config = dict(
    n_layer=13,
    d_model=256,
    n_head=2,
    n_kv_head=2,
    head_dim=128,
    d_mlp=768,
    vocab_size=2377,
    activation='tanh_gelu',
    norm='layernorm',
    norm_place='pre',
    norm_eps=1e-05,
    positions='rope',
    rope_base=10000.0,
    rope_fraction=1.0,
    qk_norm=False,
    attn_scale=0.0884,
    bias='all',
    tie_embeddings=True,
    parallel_block=False,
    init='normal',
    init_std_qkv=0.0408,
    init_std_o=0.008,
    init_std_up=0.0408,
    init_std_down=0.00462,
    optimizer='adamw',
    lr=0.00175,
    beta1=0.9,
    beta2=0.95,
    weight_decay=0.055,
    lr_head=0.00607,
    grad_clip=1.0,
    warmup_steps=268,
    schedule='wsd',
    decay_fraction=0.312,
    decay_shape='linear',
    final_lr_fraction=0.0,
    batch_tokens=[32768, 65536, 98304],
    seq_len=1024,
    doc_mask=False,
    train_tokens=554700000,
    steps=8471,
    dataset='wikipedia_en',
)
MLP neurons of a small language model. Each row is named by its layer, matrix (up: input weights; down: output weights) and neuron, and shows model dimensions 128-255. Each number is 500 + 50 x the weight over its row's rms, rounded and kept within 0 to 999. Numbers have three digits each.
Before each neuron's rows is what it responds to, as a language model described it from the Wikipedia text at the highest values.

Responds to: Auxiliary verbs (was, is, been, being) and -ly adverb endings that come just before a past participle, e.g. newly created, widely used, has been developed.
L10.up99:484494450542589502475527547430523536359460512409539524512457460480521472482552416460546427573490462479585466502517479495375550519460545411506589458500478577455464470505543408525509459517511546530602422500440557513578408482467545485501475455484595559596459459515613576557529494556474491571446538543475490362481553549480509519502478519464465432555531516550480501521525494571497524497477
L10.down99:529482482435591517438522574581505523426490582391398511501416501556465459465547393462520496505439461474493505533539509432397569461472453570555509457514527545508470572543562438490577559395389516493586470451452605495571452557424529570467467546541564565490459521502582606486468467422520484484414475501574512434489491556430497525530512462497491407540473581531535498465503538588523558408411

Responds to: Commas, brackets, pipes and spaces that end a name or label in lists, infoboxes and tables, before its attribute: "Summer (DST):", "Jeff Dugan, Maryland", "Evelyn Stevens (USA)".
L8.up329:489623508512454413523459467508439479486421541462521430556534546545548554506523438388445513397485474544415479528501531566451503507514538438597603504499557479497512410489478485518493487500491486526498538554510483478557525542507439553490470492446443514454445470526547518486539451482381495542462479508556513531550432506503570405497501470525484515549592515447570542494576542562410575513551
L8.down329:482522501458586513483527488627504431479520483503463418572576596495530518544511462516551479481501530573479433390515464504507491499458558542527507504525543446538521536478399376490461470501533494436608431518465505479508488489472603607593426522444560443443439454485555543567432449451542498540462395581532422448459517499495573435512499480530483486551491461543609525449554442528579381405505

Responds to: First piece of a word split into several tokens, often after commas, pipes or list dashes, such as " gu" (guitar), " l" (labels), " Phil" (Philly).
L10.up202:497530484512511533499456512466416574493492547493499514500381522506570551554584446567428548459458493502544478527462514508426495556487596481421560573449453551462516419518508601537436525469516510476428544465478432503559624556529521390509492458559577533551574447481566504446511426514545500520503459482516487471533481522572520484479447486558445498523508509404500583453467484612464552476504
L10.down202:386505460555467469517526569459533480508504559477515541507556445548487541474464510511527518506522376566496523478556496553531451501566523408546554504572550475510483492493480580471589493478577533443489536487412481499440442477538490451471493514520448561525518528591488410526497454535468320577444501467446420520451513417489485391565529520460529505507510530507490493575544480460432525499449

Responds to: Tokens right after letter-number identifiers, such as route numbers, acronyms and model codes: the closing ) or / or next digits in "DD-114)", "LA 328", "(NIST)".
L9.up621:547521485590484446454408506472511489510468385451585519521453485591483559561514382498409540429465502470516491493493426526498533461529465480480598527485477549494497518550402502273449437452539406526443513470520421492518549393457586565541553450475526579466510407519490549554560460536456451467446497447496509511472445563492604405504385514464519509537525518546493580466472572500453492547600
L9.down621:517498489499477456499548485507592483491595466520560569496575528429394460431560514538460454533518544539506508456540536443546501444520401546466500458410447514492447463495451493622494555546613445631499503459584534621447526415463582427535525452468528494554469433423457570406462501530554517601471362482552535399482496500430512507468432516560492567507389476540613376569530426492492502575534

Responds to: Word-start or inner fragments of a longer word whose ending follows, such as F-oc-us, Re-volution, Gree-k, to-g-ether, Cor-ot.
L10.up344:506497483576508478508484596448514525520477463416572538432463402498444467470501431508505453551442490561410478567429533351482508434511524434528473439525517489509573527548630574524534588464470511504517467578514496449521443477568397496456438566522496524462594509490543464447490429485432555575496578499441433490539531476528573560503483491477458444476473519560531561598470592494452495513570
L10.down344:393524451491431581414528464476564499417564498518496590551484531424480496470426478476464517483483558553443541505616574540519379477455461372543597491448483516514439476441476440475463500501472482479508499516496492578526489485583422455470520453475538532493461463459492487561502444442523516531501585403513488470391607555522490464453576494495549488415556488527553489420557458545476474454548

Responds to: The last piece of a verb or adverb, or a preposition like "known for", just before its object or complement: "known for", "ra-ise", "complet-ely".
L8.up182:493481475429566434529569503491491568498392528498585563572474462427391486467499528439554416486379554482548416550465540456422582529570502481433470514558434506519476501457536457433558513446460534508535418487548372535526494525527542513562511539465541461501582544468487557482553456442509511463383549525475503486550500449454455511470440565511564419575449570551553525474418556601485508497490
L8.down182:607406505487498596516435535514478492442523499544503563507522527455532490499540566521469529466470528556524495508522483474462615447420466448562554477545517408479506530410393506516498410477519510445409524530591509502472460469529471589488499498487511502465482569504600608505541534423580441414493538416496481489519464497495448498500439506425452532482481521456506501481589484485545412547478

Responds to: Short first pieces of words split into several tokens, like for(ced), gr(aduated), Jo(hannes), K(orea), be(at), plus short words in song titles ("I'll Be There").
L9.up701:440543497594532468502540562566524525536546544525553483550489462549450473561565483468530499481524497544521492515481469484434524528472594484528463507543493534525482586483396460379561562504433521460535446498473459475458439537563572455504520554505534463513496521452555550588524445429538480498528581590477499500475450520548461475439551546418466451532530512524577582540537603539511452430509
L9.down701:529530545446568475522459479502502486450575472505458447462540550498492544469502571497543480526489459407466522554530577533550566554469465532473614463451557451488560498519573520453335517457587451469490534559548492561412565472481451413544445476560489486424519448534436475433550539512473528507557459449567550567564551537519509520402488508561498563429464625475422450540476516444555544407486

Responds to: Second word-piece directly after a split-off initial letter or short prefix, e.g. s-qu-are, R-oc-hester, N-ic-aragua, M-unicip-ality; also occasional function words such as as, such, made.
L9.up389:554469558510505421515523602505465553485397512481547542475462566459537457488520483502450569393418524488477465598449439442543507519511509411492475481491523547503611460545533487524592484475453451494507479505490525506530458467489404492527429555417493522549497522492552461568493512525563549550494510468531443525519442507559544440451526494505493445643465468485455459468512462473489501558488
L9.down389:516511525485556586493490472482500485584466438450511487440459370436554460505504499541512488480504508527480529602466469557505521515441503501519630499547468609517474469447591495510466523501428491514518445620445536441499517505419557493605617504452476535493464506455539503579448438522447496374525493517605433535531588480497514492557558440498457465534518535461500536484422425426531474495515

Responds to: The first token of a main or auxiliary verb right after a subject, modal or "to", mostly be/was/is/are, plus word-initial pieces like g(et), att(ended), be(ats).
L8.up201:458554466487577435446553554387535423496487549516542545553492520456476378479553496485550421477485569412474487530449462469465541432550448437449480430548453446439475507413525463533510524507501520554425354500526466428492503510564507445524502590539450537452554617479580528470575467484485436436508505599439517422513509589514446503458482519415539516628540489545445481450498561594558486478522
L8.down201:425494505453506614539519481549539480494453565441537548577562546509513527398517519520494396491537434459552502592502439515504535543511511503557535500558529467488477517511539505473548498449453521483467533516488559446573515470471496467526461488386530639551538516568465518648499519440392428483485457512506567406468421465448484408517517516511582488515536577474479453568467501484463479509486

Responds to: Commas right after a city or county name, before its state or country, e.g. Carroll County, Arkansas; Brooklyn, New York; also table pipes before place names.
L9.up750:552480573536464466454554540390536492522540452470529494559441429450500501565468473411468421475546619515360499527496497456507497518392539511484560440506350458494588530447511555493551575451520574581563560506531533507537463531437540413433485509528529453460535605480504439508482462523483500614505518497614463517490574459495552551452531514622467600577519574588569428432537544438500546468492
L9.down750:508483604522437508484517509399497464442433485599436405483429490500556414485439554458496594560470437551520434479556521483441518515502580523540499483519532562547472550509498429514467540448522477447406506490538577411531501470558507542532458528452508543542445496436584464534505466459519509492480486437550437497436464598525556483470418520541412432460488547629538546588508549451555489481485

Responds to: Tokens that open or complete a modifier before a noun, mainly possessive his/the/their and 's (Philip's, Holbein's), plus nationality endings (Syrian, German, Frisian) and split word-starts (t|est, w|arrior).
L10.up239:565571467500480415443329502472496464509546581545544567545458459456485505548605364499506451548511539517465473545402507532387596474440493430512480437485533465465408455511491572537458398541628421574499410504472402418553411485582575458456506420550468478467458480482511522565559486475483514520449459418447441435500518420497458442522482535435543492562487496471527499525520526496503449524602
L10.down239:549565510456559467484407542488464425463551484459473526510453441458517490414541517447499600436501556549471464548546586645483607446495475472583457472519561470481427520458419481479490451522440560533502528594507497481460519461462448466373509532489500416550443507503478512519526423430453497513384559516474465517546506482517441475545513541603530429574453553490515467505480510513528507532477

Responds to: Fires on unit-ending tokens: the first pipe starting a new wiki-table row, sentence-final periods, and the blank line before a heading or paragraph.
L9.up272:541563464528530420547400569488471475531455532509557539501472476444582554461483521457432506404418517493478477504507426520417460504478477468433559436565455596503507505516482500545520440504535546497539520520496478498505500553545413362560528621540505495560507520550476493553509336513434544555446502456536508500454480525499381498471475548559534582573530510525533427471517520539471477474537
L9.down272:534473535495545474453535491554498465506487537548508475505533469511481468517538431486512520514559524476566478479507534553472387497488495526468471550488507467494505553461470541521487510463458520461418538530548530453508526503491511566462570551515481452484555477487500493485451492490467499472515493487519503523530520499463526482504581507486477499484483468492471511538509530519534441494491

Responds to: Word-internal pieces whose completion is obvious, mostly in infoboxes, taxonomy lists and album text (stud-io, Anim-alia, Cinem-at-ography), plus name-initial R and table numbers.
L9.up212:548575474521539584520510413442512474490465503428421520505519459579481521485463481480493513449485522435492535470482448533455420493426522482513586510389516552375504474490540510495491507537462541608523455502412364462578478474521598500546539511560532566481483521505506502540539455557445590550472449392529527576448507465542506396525522579531505527535417444518543576499502489508439497516563
L9.down212:492508566431469477528480485474527446548444543521556485474512498511636506505489427499519414457463563392587475469588602462480572578501457531466483537499457602559527582522511487556554522475459614519496609525444533495494463531484474479491539490533524513455496511596516514558566551432520434522517509496503480432476465507574467503544499495568561434476500527454442431504398465504568501390468

Responds to: Final subword pieces that complete a capitalized proper name split into tokens, such as surnames and organization or title words: Lach-man-n, Rohn-er, Mas-ters, Partn-ers.
L10.up484:423468461562517465561551441506459552542425570476486533455570501529515575477444486461428411460406473478409411505564451447513490531513442549542628516526472503531550455479486471490508394546488580528481535478470571559548506442511488520554551333546527459459439520606586536498501485536460512439442462499530529452445506524562467528494483529490507588511595496446487531481516505550440563506559
L10.down484:597445507502514511503484486559444480513453486439464535517441485415488476537480486533510513582528509499528581454408513493541477546482499441486465494450465508426451437459537506516502530540491538499556495451472449464494455581515503527559542526491407479563458482500422540559481541496507505591581514553433544486482433587483441412471481458531522483503558440435517528555430514506481528494488

Responds to: Final subword piece completing a person's surname split into several tokens, in lists, tables and prose, e.g. Web-er, Rodrígue-z, Tayl-or, William-son.
L8.up373:523515604500527499562556554466422467464562427426481546500501601504463585507506522486497440470454434475463570607441424335534426604551508535598476470524536464488537438491531465544535471422537512515515500580533506487601479544507499456493444421464397603562457506558532484543434511538442475499514550470457514555519461465517452523503404502491612533480526470494552416473516580581481485552439
L8.down373:491429544480586578489583527619514502552472463508533572522512571476482537507483488444460477458498405519481500511484478463588424445555480583466528523521642442451486472491531449487450475579559477512408561533452497581521457597478439482556415461484537480511464442550487533582402469548420332538494454559516496528465426418535388559527458488527544483363538517483603453527436516527505550471420

Responds to: Mainly Win or W starting a table cell in sports result tables (Win, W, D, L headers), plus sentence-opening At/In, prepositional in, and paragraph breaks.
L10.up616:493521459524469471538464532493404485529498494533515591484435444502573532632552517409479501532455578561548458551500482572501449489557549465441543511516482400505487491568537471500492377453537466513510528498543527504542423442522468541507510511523446466489546580545479537495528502486524557547445500474557515523556609447567389488506477465556426487437437527598494577432480534545502454485411
L10.down616:460514490548540491510580512470484553430530536504474471496520572578549486490553556530510567461549513490489535473512492510587551493502441499520488553513514506501475488461534491521537570479509552512551552500552495538562525491489465508485536465498516538516507471447522489475498492500446554547505519526522534543459533505486556533474522459541543527490533475476533457532370520408548479458516

Responds to: Single capital letters or symbols inside acronyms, codes and capitalized names, such as the + in UTC+2, the C in UCL, the M in AllMusic.
L8.up354:507534458635417524554495466407516494481516514408551561490496466567561569457499524506436494443532516566493497555459462425502468464530455521524471417502508524503591523560503514486516524414547461517503470554469473628483543452485557526533514622509462488468438433518490479537613438540430452580559502333541438467576469489595536445537480462412460532467529489465550529473513463429513493491584
L8.down354:513500520433540550506612471599565450523542420494509547513500449506536503526550449457485513422486483485435517429554477500590583403377539515494508533450492476463416477599533495489522534546442503496519501503496461581491457499598499546456466452496503511420483503564457459581512440522469531411503489519532579528553472489528480536434425476489476459452548466488440473519442525505465513511510

Responds to: Single letters and digits inside acronyms, model numbers and codes, often after a hyphen or space, e.g. NIS-T, PE-1500, DD-114, score 1–4.
L10.up403:529537437486471506508492507518564493530449427486568497492413449531538560504465499553494545437448528516456433439339434539538495459473477493582542495484463466470452524556484416376513487473602461539482445562502477532525414532523591601540454469483538604549443454495524437486466438548498422535516435499507414458539408502575523465507417531467379538474476531512594562595489493464483514547578
L10.down403:531577489475579505528506429522525540563536469461481454600461564442487650456519566475553497490521452480567572495555515530427507443500470424493443442509468514503498489481500485477528441570546484546525541475475472500474491541566513444472488431541583527509512466519556541577468548489436447476549500503490457518499498476455527511453420475501480443465524534483563380490487579542523508578511

Responds to: First word-piece of a capitalized proper name, mostly countries, states and nationalities, after in, of or a comma, e.g. S(udan), Me(xican), Ar(kansas).
L9.up97:507486504560481424492447489526525576380484431561521516458393526553549499589537524545536482470495501475494414574419464456430478530527509406476499337446438547518546531485500536481474439433538455428627480535485443366573427499499545520487421461587476559491541543528504540532468482522450538675564433477574507474454515480519567468579481556484442423507506584478550539460439600506521539530511
L9.down97:625541578543475500476417534491523528553497397473419374479496446537597477482472557508530460517520446468471526518533577509430519487469580479512473436582528595366465422503550463449594485457516500510535514490453614387490503436533445625436498562436461456541472568562443477451521509547578577513486548481522478503506493444429515521497537584516461435439540535478441560488493489524485537448449

Responds to: Second word-piece of a word split into several tokens, right after a short capital or lowercase opening piece, e.g. alm-ost, V-ess-els, Ur-b-ana.
L8.up271:553535480393520491576562510447449531444530585441508569497433504401489553601454461528471491560502492535413520486564432488462539476535600476496464622443461559444529497569568562531549408437529447542545507572408564504508451493557508432443477509442497540541465588506414491398438501487489493507440495434518545449575538467441513458541516560478448424498502493450445482486493555577421523462442
L8.down271:442497409427582508457527565512456571415500508551530524462529508544449521492447467500501466441486429592480492535442437548413487477436566595512500500520518478618512426402485498432590483510461470524452588492471484563471527585541451503375508518432532564479489467501565526453548479506466509491552540487426521525453447469549524454534483514483515476677502536485483512501447454443545546467516

Responds to: Mostly the blank-line break after a sentence-final period, at the end of a paragraph or list, often just before a == section heading; also occasionally mid-word pieces in names (Daugh-ter, Bar-rett).
L10.up349:522573578509542500448419467568428495615473508524537490437475555434560564485459415506493484502528504524507543525516499472533527430580484402469527442500521538528563400500533528500512450432451466506568510492426449419459496444550541458470521468500546482544490478541520441479528534481561547485398531431582458498481551487477468577502491567468483577425556536497505564490543532564428590525559
L10.down349:502499491475557531511585502469550491419528517491524508502537476484468549472581510480370530538472505489414425448550508546512489533495561571541518545530482465446408570504534410526517489562506567425467493459478519550569570468516456577552486509501447539399475465533423523443453537563545387495526471526491469474462522513467513447448503483515521429498457450517503483549453451414515452496528

Responds to: Fires on early word-piece fragments inside longer words, such as oc in documentary or vocalist and app in appointed, and on line-start list dashes.
L8.up110:463534553503450512473536463392484548562487496510518484545496513475559507536499566454509508499517513459397455571490525475476514555478576467491488519443495597564605573480454467504502543555516519608427452496494505536527554548597593522529541594453524478527448482498585480465549521551488525444398545514533599449482497538471550374408549462475436536589446490478473573491472499560465472472502
L8.down110:497490522554480491467416571529558595489478395543533462461430534444534506434624554536569469545467498561522554500477578442507401418393579555469473463442486535539453471500539520465459387460453549482499529580510593468484470528536510549539426518445569590425424501444490579591454438532418539611511578517533529488513544442509536514524505566476442495449541497484536476578579523527522538451518

Responds to: Word-start consonant-cluster pieces (st, sh, gr, cl, pl, qu) that begin a split word, as in gr|ound, Bel|gr|ade, Sh|ort, C|l|imbing.
L8.up134:471508556583434512487488532441506529528453486483540526503390404538447482525583457445448599350511551463442484454465453494441473528555545469493556456457490496524555486539444578539597520439601613488507462483595499478556469546511608473482474432528534502452414470497524377462453450549526536576433527505530414366465486472442513515475537471466545565475501502566524501554505532563511410583618
L8.down134:501458497449491540447488602461475459542496492521537420547518493555522476406513507435436490454402513539480529517513571563438435482511525424486479518475524489581446509480427514459554503537425546462530414591418408492461456459479639511570508499477515473417574471482554563483501498453489524530531435489517464505569518464525465605569580482507546525472473518499540448422480542521490478505538

Responds to: Auxiliaries and adverbs right before an expected past participle, such as was, been, later, ever (was later moved, has been found); also newlines between infobox fields.
L9.up524:557480447443586492487484490458514477467520502458588554512411535470537468520533544494577526470491563571526520530494557454493519486503397510458523543539498467487486614404476460478610473515540504548516461508433487515509488506526594501498513590478575513593437473533490556462524420503540602546419479540507555541443533483433496417423503459496477476496494509478564470581584516655531376631587
L9.down524:403498553604459497541530550567511579497495619443436364522509423527441476500459480593489557626429429500543548466466519486586527482564535469524581521625396471468510471530540550504535528495466485523452464514541514566449515483488525566568565466471480450551510503512489526506567458481511547522504476520556512463515451473474404487452468486512480542520431481569570481444570509471469597442470

Responds to: Word pieces near the start of field labels in infobox-style list lines and table headers, such as Ill(ustrator), F(ather), (D)ST, M(ember), Country.
L9.up597:514495499565557480536430506431485458472482529499418440492450462495556370459497514519505420496486567470488495569535409518499505524552568556512494583493495549472554428573483407452486511539568533496480472485608525423539468450453469604428532509579474490578569488504480530433538507440429490563516476475567501491527416482515465530518510566629547480515530624525539443467545473520442436489498
L9.down597:493537548487476476636516536548466523483519487449524524490498485500447568526532532451584518550538537415395490508507525556540459498484600487555576474448495460627512473500501460482514470440470475500463494433462452432569450474538474491552437423477514522552562518435462530531461443468447480622468497472464389470456520511490558557465589449538510572519440424608497559412441505544577343509478

Responds to: Final word-piece of a person's surname, usually in lists, tables, or credits, followed by a comma or pipe, such as Co-hen, Krasins-ki, Fourn-ier.
L9.up395:484481532462559581514477541426448483539510453456481554534512578544492464533537451460384476507490556563478543573501437537494462531457502411512444484521456466501522652459575488481514570532533472513426505531534477524546445567539580487486427497522528494545471443569511485564439523529401481463442464534463567512454375541560495536549356485498500514460616520514543559468564634592530530517511
L9.down395:471455447491521512525507475549460489595503589517629533450415549512479593463511529453609518488453470491519435511568563480484561436507461463379531464585488458580456507473541467443582435497482502542523526517511489571466499590381513479437504450493545465579546462601540477465559475450533585431459536490535415450494464519453528568473559522630518453530536514521454469443549411537542624536478

Responds to: Short words or word-start pieces inside song, album, film or work titles, such as It in "Get It" and the in "Inherit the Wind"; also middle pieces of place names (Vienna, Switzerland).
L10.up383:500607513532461536541500525477515494492483526496500523449561437442562424448463490570489545541557524497469454495574530511437503415458448410485589525474504561537560525554572589564530412431516528550425483543393376547541547454513399430478469489497484470468522457470455543519503504493559548465631405511545471487534408500471478463446485510566518554411538549402476541470468527523457486502553
L10.down383:466446532554489543542513554582475482520495491509480510477497501368445540423511530557585566488543485448517481488471475517465452496437531469537566448495488494618649591429524453541596489501524506472548486517399505480493548399481500445518591457509481511502500508474566535497504583392470531448456551443512477508547488457594466509547533604421514570500370445512536517511515584574497552441374

Responds to: Opening word piece of a capitalized proper name split into pieces, mostly places and nationalities like Bu(enos), Me(xican), U(tah), N(igeria).
L10.up140:493445574556477468470480484485473511522431526568534473553462502507559460452478404554426458411431532472512570566522467519447453537529501488529485500531496425489583480485465473442477577487488500497601463434510430541519449502500485511465495488569569546545516618510431413569599486522588623540428427517616555539520505537436574494502520541492532516430464508507503486527505574520564630452488
L10.down140:556443460403487512555557481484485486437512429517510522471438513471500555547550470468424544546567473515609465575466604450482441543590460529518533507473552466487458549499540555490575583464451556451537426434540532460542480455493559520560576463486463469419454473465484486431540479581559503459687557503454463454525459530471427486458462563516528514426429537561471500541505413535550465512548

Responds to: Fires on the tokens to and for, including when they begin longer words, as in to Your Hometown, Call for, forced, together, forecasters.
L10.up544:499520535429491479490467570499553545580477523549505536468493432501544558565492460513536485432507533505332502473404487437475484499521485555514487458554432401498471462427421509485457506550479554506533470625449498430484515484584541540584440544512482495489492487485480509481562508454483509434488522485466519599450499474505440433459519547436511576477519504508483489456530588537476492477522
L10.down544:493400503555461486517476538443514441420621541544529521467475511527448457548614436489494449491360496498638509506564473542457485449570500543536478561508487555498534535438545415461533555500487519477506471458452441590561501535494537518423500551527590414503428508503454453443464476474543561481564365536511487566498559576390538473526490578468503515544532427445498573472460512448446482517498

Responds to: Opening or middle pieces of words broken into fragments, mostly inside quoted song or book titles (I-f, W-here, Wh-ite) and words starting with f (f-ertile, f-ocus, f-riend).
L9.up447:527587450488523443529457505505447527488520456607530565428465506485442459516510481519529519474498456550506629505528493508400485586507472433403507504490532498491504552539499443522559480577498430518349451569468488462587480510605476496522517468526522454509536541485551482504545475461511550545519583662500452476483418444520463491460414540513539519543559501508530463522503443587579561457468
L9.down447:466444519535581513521582500636512550483464514553430498494524500479433451555486493510494516487506491491497533648480504498460603398539468516392513465510473449501550480513567537504437591476634433500444555567494488466518481448470506555489605548432472573545488496454438475461475432475463449505557550570500457500486519524451523499455513413489523512593541436503445556509507493499528482577511

Responds to: Final word-pieces completing nationality or country adjectives and names, e.g. German, Dutch, Chinese, Swiss, Israeli, U.S., often before a noun or hyphen.
L8.up756:518536454471399471516474478482503584405536502468452492485453577497618501498492563580523494487356501517539465386447484510499483485504519533524454427477551483453471429504495535392408399396556503468522436555496496428551484496510494438481433542631477523504390419474515552623504477549477551591471527478517519500482548572525416425432494553573558518486536522461490559537561530469507559546481
L8.down756:591499469461428393535455551481419528537578520516499501456482499519503472481583539418619483461510554460497457523486543583475487475414460434507501474508530521501527522499502537498510440448487427470525460478545515519597528479439468404528385499547496504443530414473508569442526359522489552408515534541542508458573580517496400512510507612526483531532539420505487509410574461490572481535559

Responds to: Word pieces in the middle of names and places (Pan-ath-inaikos, Maldon-ad-o, Af-gh-anistan), plus commas or parentheses right after a name, as in "Buenos Aires, Argentina".
L10.up172:558587530437568566494474465506505536589431386411466499527564601566493379470485490533556528496565532485556498523361517554528457493529528472568572479522504433530501516531446457505516503524576519508521429566463571443589463534433464468462461586478482485568380449471492448448565469481530531562453481579496488455439519480454527468488515491581468517601504526504561546427504542545491530510538
L10.down172:499468530464475482507580541516500512535476496493529490522490486548485497505599337547456498593475553515580599553486443461483499514516556511472533439535488491516561514505436516440520530557500467552500456525433511584489485534556505504545528425440500455511420475515526487522474544409459410454492490477444611456543374554499488479429548457613556589526606543557647472543534438555546488534502

Responds to: Second word-piece that completes a common word split after a short first piece, strongest on Se-ason in sports table headers; also pipes, decimal points.
L10.up486:528500555485555488548415596448501540447529467414542464582428477521522493562544409511462569501515550464499556445526564445497483438508559561492453514545476393523482555623575489530540444418509510522462435451440478515526496491517532478437516505530516480625433571532518417523492501517573454541539472517496526440517438523534516487588482456525522489482427499532369548407555501452416399449425
L10.down486:526572493523536532559471428373472537452480580580543567462574439517525498457490487464487521428367510453525534490534573487589450459495504457527501597406575493474529440544560487597475456461538481505394471519435503464489467495503572483554579456695454424483477527479576445489452530570514505513503487453455545474601520596585535503553472462512483480563454523554511494418542500439447537524570

Responds to: Sentence-final periods and the following paragraph breaks, list line breaks or table-row pipes in Wikipedia prose, especially before a new paragraph or == heading.
L8.up275:486444485548415493550432526496388543526509480523522512434413544483553558539473517424526451519443570486544451565417450527384448486451504445479450439525423539526562450507536439530503430511491501573554491546476501488472476528524594438504426527508570589575529458551482483534621464479479575560437472444582473502524502452565431518441530492500420566496527593536598520393545525564464535482548
L8.down275:529498484510480485533404540498436530501478480486524510487484462498516523513481497486516488495482529512501484517458472481465385465501528453398520473509451518509528493534526510466502467473489489480509497545467502507517456506533504460489518491495531517592519496552505482509544498461493531498492508493559490494496535522528518551493498545496506521506554529529499521487569522511483521514521

Responds to: Word pieces or short words near the start of song, album or show titles and direct quotations, often after a contraction, e.g. You''re', I'll' Be', Don't C'ome'.
L8.up598:398520484449486458522498600485508468446550573491499571445533565527572495481457490502542438491550501514533538526493472460521454550551451491467566533498522504569554523472459461519486552496494521507475524566428415472443419502598494504481489544540506463510447506499529580471517500500422465465542507556467533426488426530439592427420477598566469558509540559422532446515496550611560506464537
L8.down598:521521495569480535511498471548440533566552475536571478542472466367487417525463520526505479529505514464499511491516543442443570477521424433489644583530533467524528483507499513486502488517490520388384560552461500522445470419478469492584561421426439417340509511498508511420508479507495422502601523616489476442491498514481528483486519547551563547454528504522432471517486571463523470386561

Responds to: Paragraph breaks and sentence-final periods that close a block, especially after table rows just before a new section heading (==Statistics==, ===Playoffs).
L9.up222:606481500505499448586416528476431465512452424550526580473498535518586513521506518468510483439481514535529462567459473449459397451462559467468601397531416580471486477549494496492470453495458530494525488504522488559490394559501494466512482517585563547603506523573458444404526452487463569567451478432554558450473465515501447526500455540469485607497562590557604532423594538524447570587540
L9.down222:513452506475473450494451494489433509535480491552525509515514512481524486508519503434538529508489519523521505489509504515515388497487480464449463531490473529510490524540526527516487472482500478474475510521482488489480484535496468506491508505514529564532530499567471515507491511456480486513499493512553524489492460497488468541476502539510497493493522560497488515516543562520519529510510

Responds to: Determiners and possessives opening a noun phrase, mostly after a verb, preposition or comma: "the", "his", "her" ("with his poem", "told her"); also table-row "|" cells.
L9.up238:425564460490460445522409544603479479506544441479522591379492485426508473546613496485502510508459465462503512537588483484467431482502429483568518439441543471456551544446505550426527535535493526490442413433496466464575489584546437547487470469552495472582531508522541464569534447449587522514445496518479533621418432491489431536504463458466472513522483475460537558507510542590510495454426
L9.down238:464520496495413482530577452498537436509534471529506484481463521545552528479533487506474492483507558514555521583473537497456569531508409507499459521498506489447581529588466473569479485485543412458566554542498538507517484584515516514515491494553407578562414502549491501444531488467527461458436467552505497473536507551442540475544526541526426549502514410523408488468647480428540540516471